Weights of a small transformer language model.
Architecture: RMSNorm before each block, learned positions, no biases in attention or MLP, untied embeddings.
Training: 484M tokens, 7383 steps.
MLP neurons of a small language model. Each row is named by its layer, matrix (gate and up: input weights) and neuron, and shows model dimensions 0-127. Each number is 200 + 20 x the weight over its row's rms, rounded and kept within 0 to 999. A neuron's up and down rows have the sign that makes its largest values positive.
After each neuron's rows, "fires on" lists the tokens most often at its 100 highest values on Wikipedia text that the model never trained on. A number after a token or word is its count.

L7.gate58,219,198,188,224,230,213,164,215,212,208,200,216,206,201,172,197,228,185,193,192,162,220,202,212,171,183,202,195,165,195,171,206,214,198,179,200,173,189,187,219,211,178,192,174,181,169,174,179,193,186,199,189,196,225,225,195,152,183,200,222,207,218,227,229,230,194,166,191,213,222,243,183,246,205,223,205,201,214,202,152,181,209,181,211,243,186,228,210,185,171,234,173,184,188,213,184,185,180,199,221,205,188,221,245,233,164,215,219,199,187,184,233,232,189,230,154,192,162,198,211,197,205,214,186,193,205,232,228
L7.up58,210,202,210,228,244,203,206,193,193,194,188,194,225,187,141,181,197,212,215,238,187,214,191,208,185,196,186,191,173,197,190,206,200,209,204,179,208,190,206,225,233,192,218,234,201,155,181,217,206,201,207,184,194,212,210,197,182,181,218,193,199,178,203,217,242,192,181,198,166,206,208,199,216,240,208,183,183,190,206,193,214,154,207,210,239,156,241,202,212,184,195,178,182,195,186,196,202,235,203,186,229,158,230,240,196,224,236,216,207,195,144,233,226,190,237,169,231,161,205,237,175,206,217,200,182,185,216,217
fires on: "ome" 29, " g" 15, "ign" 8, "ity" 6, " Time" 5

L13.gate186,225,143,223,206,240,176,198,217,192,241,194,208,146,244,184,178,247,202,218,203,205,190,179,188,177,172,189,203,183,263,196,193,172,201,193,193,180,194,175,155,191,148,215,191,206,224,180,215,242,201,164,198,190,232,179,201,196,204,184,194,204,222,190,222,229,161,207,199,184,194,199,209,203,181,212,206,169,204,216,202,180,197,203,205,232,209,200,184,201,199,220,195,198,163,192,202,241,199,212,201,229,246,207,202,219,202,205,196,203,200,240,199,207,198,183,211,200,214,199,211,216,215,203,172,202,215,179,208
L13.up186,210,193,171,197,186,185,186,178,203,204,207,206,216,195,183,180,179,205,202,176,197,199,177,218,228,209,226,183,180,196,210,225,178,259,211,224,207,199,197,217,190,245,205,164,237,216,183,215,191,185,194,204,184,208,202,151,231,219,143,226,169,163,187,206,154,206,213,189,203,206,207,231,158,230,226,190,200,165,191,207,242,199,152,192,176,199,190,183,184,201,206,219,200,205,202,209,200,209,185,187,161,203,200,215,202,203,181,206,209,177,210,188,180,216,177,185,222,161,189,208,203,192,162,202,158,192,185,189
fires on: "\n" 31, "." 12, " |" 9, "\"" 5, " is" 5, " a" 5

L2.gate252,220,174,191,189,208,221,226,232,227,184,193,222,189,211,183,173,199,156,191,176,173,192,223,207,223,177,186,182,203,205,222,249,214,185,192,158,209,206,187,200,205,202,192,190,212,225,190,217,193,186,209,209,187,188,194,170,193,211,206,204,177,206,168,206,168,207,189,159,220,214,179,232,195,202,183,210,217,169,154,174,177,180,192,207,189,190,213,203,202,204,216,172,180,195,172,192,196,196,185,207,195,163,220,210,189,189,185,201,198,249,196,211,203,210,220,191,192,225,207,182,194,176,207,219,234,213,174,179
L2.up252,194,218,191,187,179,251,170,206,184,219,193,191,219,237,194,175,206,178,192,179,191,215,209,210,225,197,179,207,198,180,218,215,181,180,213,239,214,181,185,198,196,205,194,192,172,199,205,211,197,246,206,203,210,215,222,222,227,183,184,191,177,181,211,178,192,186,173,223,197,184,215,219,204,180,189,204,233,186,213,205,202,171,195,200,235,220,204,199,192,157,149,279,183,198,227,174,182,176,213,187,195,240,205,190,174,197,195,199,206,229,231,219,235,212,247,194,220,199,226,185,186,227,210,204,188,191,176,181
fires on: "ne" 20, " family" 16, ")," 11, "ief" 10, "ters" 9, " name" 8

L13.gate187,193,188,193,225,179,217,191,198,221,210,170,182,168,203,210,167,211,185,194,198,199,164,212,188,219,222,188,186,197,190,206,217,166,223,219,205,206,187,192,182,169,177,214,198,173,188,164,194,205,158,183,193,192,220,188,206,191,211,226,199,221,213,242,209,140,233,183,181,181,159,193,177,233,229,180,211,172,221,167,216,225,185,219,207,198,190,209,184,192,201,181,141,198,196,209,183,209,201,228,199,198,226,179,231,214,194,187,166,210,222,186,209,175,223,226,188,197,222,194,198,252,191,188,200,205,226,215,214
L13.up187,178,194,178,210,206,196,214,198,203,217,219,206,233,165,192,179,183,173,202,223,224,219,213,203,187,188,184,183,181,200,201,212,173,207,210,221,215,219,220,251,144,196,185,188,201,209,161,193,194,193,233,217,174,186,198,261,181,193,185,180,216,231,166,203,236,208,178,192,205,185,189,201,181,201,199,200,184,234,201,206,200,188,203,229,182,210,205,188,189,186,180,179,224,201,216,226,197,194,203,184,222,177,217,191,214,206,192,197,194,233,172,202,225,194,223,191,190,216,216,142,221,231,204,204,160,213,194,195
fires on: " st" 66, "St" 13, "st" 10, " St" 7

L16.gate76,207,192,197,185,202,202,216,218,217,180,214,216,194,188,204,181,208,186,214,180,202,164,175,210,182,199,170,185,191,190,216,202,211,224,212,235,190,217,181,164,183,212,160,200,200,197,204,178,195,245,236,197,193,181,199,243,202,196,184,200,223,227,199,196,216,181,198,193,218,193,209,201,199,255,176,214,202,210,181,183,167,206,213,204,170,192,203,208,217,166,207,151,216,218,233,216,220,216,195,204,186,185,188,190,214,218,228,208,195,187,194,190,196,222,173,210,194,198,188,185,184,179,202,155,201,175,184,180
L16.up76,218,197,178,178,145,193,177,209,223,185,203,196,194,165,190,158,199,180,208,178,193,158,186,225,205,204,210,210,218,228,205,177,201,183,192,185,196,218,239,245,209,197,157,191,199,202,177,206,205,217,190,244,204,215,200,241,199,200,219,224,214,191,175,192,184,221,185,175,185,209,164,224,206,228,223,195,205,211,203,230,180,200,246,180,206,209,207,207,191,196,214,202,187,195,190,200,206,206,205,216,172,214,207,197,183,215,229,201,217,158,198,191,223,209,176,172,165,219,194,184,193,235,190,211,167,194,223,189
fires on: " at" 52, " during" 31, " in" 6

L19.gate82,215,176,201,196,174,182,171,191,184,193,218,199,203,211,178,229,190,220,156,178,199,186,196,209,193,230,192,212,184,180,214,217,219,167,194,190,206,228,170,205,251,177,231,204,198,197,198,177,196,202,190,156,201,169,191,190,203,195,191,219,176,197,167,213,170,201,212,191,222,200,185,169,196,187,189,213,193,195,207,209,208,184,166,182,204,196,258,199,191,181,225,202,202,206,200,179,172,209,209,193,262,209,234,188,176,189,178,236,209,206,175,189,176,214,234,200,188,195,170,203,158,207,184,164,207,177,201,197
L19.up82,216,192,216,182,185,209,196,196,186,215,175,222,184,192,185,247,190,196,237,154,220,208,212,197,203,186,181,183,239,180,207,233,203,187,233,165,206,205,207,183,212,202,208,190,170,189,191,191,215,189,191,170,220,188,206,195,185,165,216,226,177,190,208,192,197,149,215,211,177,179,165,188,193,183,188,200,222,178,201,171,172,181,194,221,205,211,213,217,197,198,197,206,222,189,189,214,200,217,203,181,216,202,243,231,189,242,210,173,213,193,202,240,191,186,202,190,170,223,190,176,198,183,192,205,155,190,193,203
fires on: " |" 71, ":" 11, "," 5, "I" 4

L15.gate103,203,174,221,194,181,204,199,232,198,215,221,166,179,206,188,225,202,215,189,200,180,173,213,200,223,248,203,180,207,190,183,194,174,180,215,212,202,176,229,193,188,225,191,204,195,212,196,192,209,224,244,190,209,175,225,165,161,183,195,187,228,213,186,204,160,235,191,193,224,206,251,204,200,211,210,199,202,224,221,223,163,179,182,195,198,192,147,194,187,226,194,212,227,172,176,172,197,226,199,203,196,189,175,198,191,214,212,208,190,210,186,209,201,200,192,199,199,215,204,230,207,170,189,210,201,217,194,195
L15.up103,230,172,236,205,189,210,202,191,248,197,200,197,189,177,200,181,188,199,188,196,236,178,190,213,208,190,210,231,192,241,219,224,173,209,213,235,193,165,205,184,173,146,211,203,205,229,160,206,184,184,180,209,186,207,200,203,207,199,219,170,188,194,185,207,201,216,196,225,185,205,205,192,195,203,197,210,238,221,207,196,180,156,237,170,204,190,186,170,187,184,216,196,251,161,212,205,217,188,188,218,181,190,184,197,161,213,197,183,196,199,210,190,216,184,188,206,169,183,206,206,192,186,217,204,218,183,226,170
fires on: "os" 17, "per" 14, "ap" 13, " ex" 7, "f" 6

L6.gate11,193,180,198,209,204,208,196,198,212,220,183,209,145,260,200,160,190,173,232,156,201,165,222,226,234,221,209,209,185,225,211,218,171,181,244,204,194,175,203,206,181,208,187,205,176,200,215,239,177,165,170,208,176,213,168,185,190,189,207,204,201,200,186,191,190,183,192,185,253,210,225,190,192,212,193,198,198,218,203,222,171,187,183,185,214,221,219,202,230,223,198,219,190,181,197,206,215,202,207,196,214,206,236,179,200,201,173,182,222,200,178,207,156,238,213,171,156,219,214,214,185,205,179,220,198,213,193,220
L6.up11,199,190,216,176,213,206,193,185,135,274,174,221,172,207,217,208,218,227,205,224,209,194,176,195,192,192,204,212,193,209,200,193,201,153,207,195,163,170,168,212,220,156,181,210,205,169,223,202,210,156,192,187,212,193,213,165,177,208,199,219,237,197,204,221,207,189,178,227,223,235,204,194,211,207,232,200,207,190,237,216,213,195,229,146,169,201,228,176,202,209,207,207,235,219,189,209,194,169,211,192,202,204,201,211,230,195,192,185,238,195,192,188,182,212,185,166,163,233,240,194,210,219,196,239,194,194,157,215
fires on: " is" 31, " was" 12, "born" 6, " for" 5, " of" 5

L8.gate31,221,221,211,203,174,176,225,210,216,177,193,207,216,154,217,204,191,215,191,211,249,188,213,226,179,217,204,212,214,227,201,206,198,244,234,230,211,178,182,178,187,221,213,222,191,152,209,189,196,225,215,220,194,215,173,207,221,180,193,202,209,207,236,198,195,211,206,200,228,229,176,196,206,215,203,215,189,210,254,221,170,174,228,201,201,206,257,214,194,193,210,189,233,235,196,188,216,241,200,222,182,169,197,226,216,169,202,195,209,202,215,212,186,202,220,174,180,198,177,217,206,211,207,202,176,197,221,227
L8.up31,237,191,190,208,197,185,178,195,183,210,202,189,199,206,214,234,219,152,214,178,225,189,187,194,148,185,220,244,198,212,188,215,168,177,191,217,184,190,184,217,175,221,216,181,163,180,190,212,198,197,200,228,173,233,222,146,203,190,207,211,206,213,201,199,177,188,245,178,213,237,203,219,183,190,191,193,187,201,202,240,185,164,231,169,186,221,224,211,239,222,230,201,198,189,233,214,206,235,221,228,187,217,188,231,190,170,212,194,206,200,221,201,200,194,205,201,182,204,187,172,216,211,214,207,196,175,235,232
fires on: " served" 16, " at" 10, " played" 9, "ound" 6, " count" 6, " produc" 6

L17.gate122,209,210,192,198,156,197,194,224,196,184,154,235,191,173,173,202,198,180,198,182,211,187,160,219,244,215,213,193,201,176,221,193,202,210,203,237,189,249,191,186,221,213,186,212,198,193,198,173,182,211,227,172,218,195,222,190,208,194,235,192,207,176,212,231,195,204,216,182,224,198,189,181,195,168,218,199,199,177,218,165,244,194,176,207,160,177,221,158,200,221,200,193,202,231,208,179,177,207,244,173,195,188,181,191,184,236,186,211,209,225,196,159,198,199,200,177,197,222,201,197,185,212,200,156,234,190,179,210
L17.up122,216,193,195,218,221,218,183,212,185,163,178,221,196,200,197,241,225,191,219,215,200,184,177,203,203,234,214,207,214,171,189,231,224,197,216,199,188,247,217,188,190,220,196,198,227,180,230,181,183,199,220,195,188,205,192,215,199,184,214,192,196,198,193,165,171,223,242,212,199,223,214,185,234,207,178,194,186,212,217,217,186,199,196,203,145,149,186,196,209,161,207,227,194,218,169,204,198,221,160,204,199,172,205,192,175,207,228,186,212,211,185,199,173,209,192,198,212,200,183,184,179,202,186,180,191,206,209,203
fires on: "\n" 27, "S" 15, " |" 11, " S" 6, ":" 4, "|" 4

L7.gate38,197,214,200,211,198,177,231,227,206,194,205,191,244,201,189,224,187,165,190,200,190,181,191,204,157,201,194,212,202,197,215,200,233,231,197,194,189,197,211,189,187,199,214,207,182,198,210,219,197,222,212,201,191,170,181,228,194,177,195,189,208,197,174,194,208,226,211,201,195,195,201,201,208,227,230,175,183,225,218,188,213,176,233,232,195,180,212,242,223,197,217,166,224,200,168,235,204,219,219,218,236,144,218,264,241,192,220,204,211,196,169,210,182,193,184,167,217,200,158,190,191,241,190,215,172,236,224,238
L7.up38,183,206,187,174,181,221,218,184,221,189,190,195,201,197,201,228,175,166,185,160,201,237,189,214,249,225,188,212,177,217,200,215,218,186,178,184,183,186,193,171,179,195,189,193,181,230,204,184,176,220,205,202,219,179,170,179,197,153,212,201,198,209,183,186,199,211,176,200,209,178,173,184,198,206,224,174,202,211,204,152,179,229,194,204,213,191,178,218,174,199,226,200,199,188,193,189,168,184,214,202,182,188,196,184,196,193,215,201,180,220,189,199,216,201,214,169,196,235,193,208,236,211,177,260,188,220,237,232
fires on: " and" 41, "," 9, "ly" 7, "age" 4

L9.gate144,206,177,222,180,239,180,226,243,198,178,187,172,189,226,184,173,167,166,228,204,204,177,191,188,197,221,186,206,194,227,214,224,203,176,219,189,210,188,198,184,225,200,148,215,202,189,212,231,233,134,162,190,227,213,203,218,188,220,196,220,197,213,175,230,194,188,184,199,235,194,215,226,196,182,204,211,188,193,214,200,195,193,201,177,230,188,192,187,187,223,204,178,229,199,193,227,235,204,200,174,201,205,198,214,193,178,182,197,212,175,217,194,187,224,208,205,192,194,187,202,201,209,210,170,188,192,209,203
L9.up144,230,166,205,209,188,166,198,205,206,210,216,204,181,253,203,191,201,193,204,174,176,160,206,184,209,212,197,196,187,160,203,178,174,163,231,192,166,183,198,175,230,203,181,180,186,199,176,178,236,204,149,215,194,180,199,195,218,230,205,223,213,214,187,179,203,192,227,211,211,198,168,245,199,198,217,202,205,213,177,177,156,232,193,196,244,185,208,214,196,221,224,227,195,229,171,208,220,190,192,220,174,204,256,214,197,175,174,247,192,193,194,215,169,207,192,220,180,203,229,175,207,200,180,179,211,173,180,206
fires on: "\n" 40, " San" 14, " dis" 11, " was" 6, " is" 6, " b" 4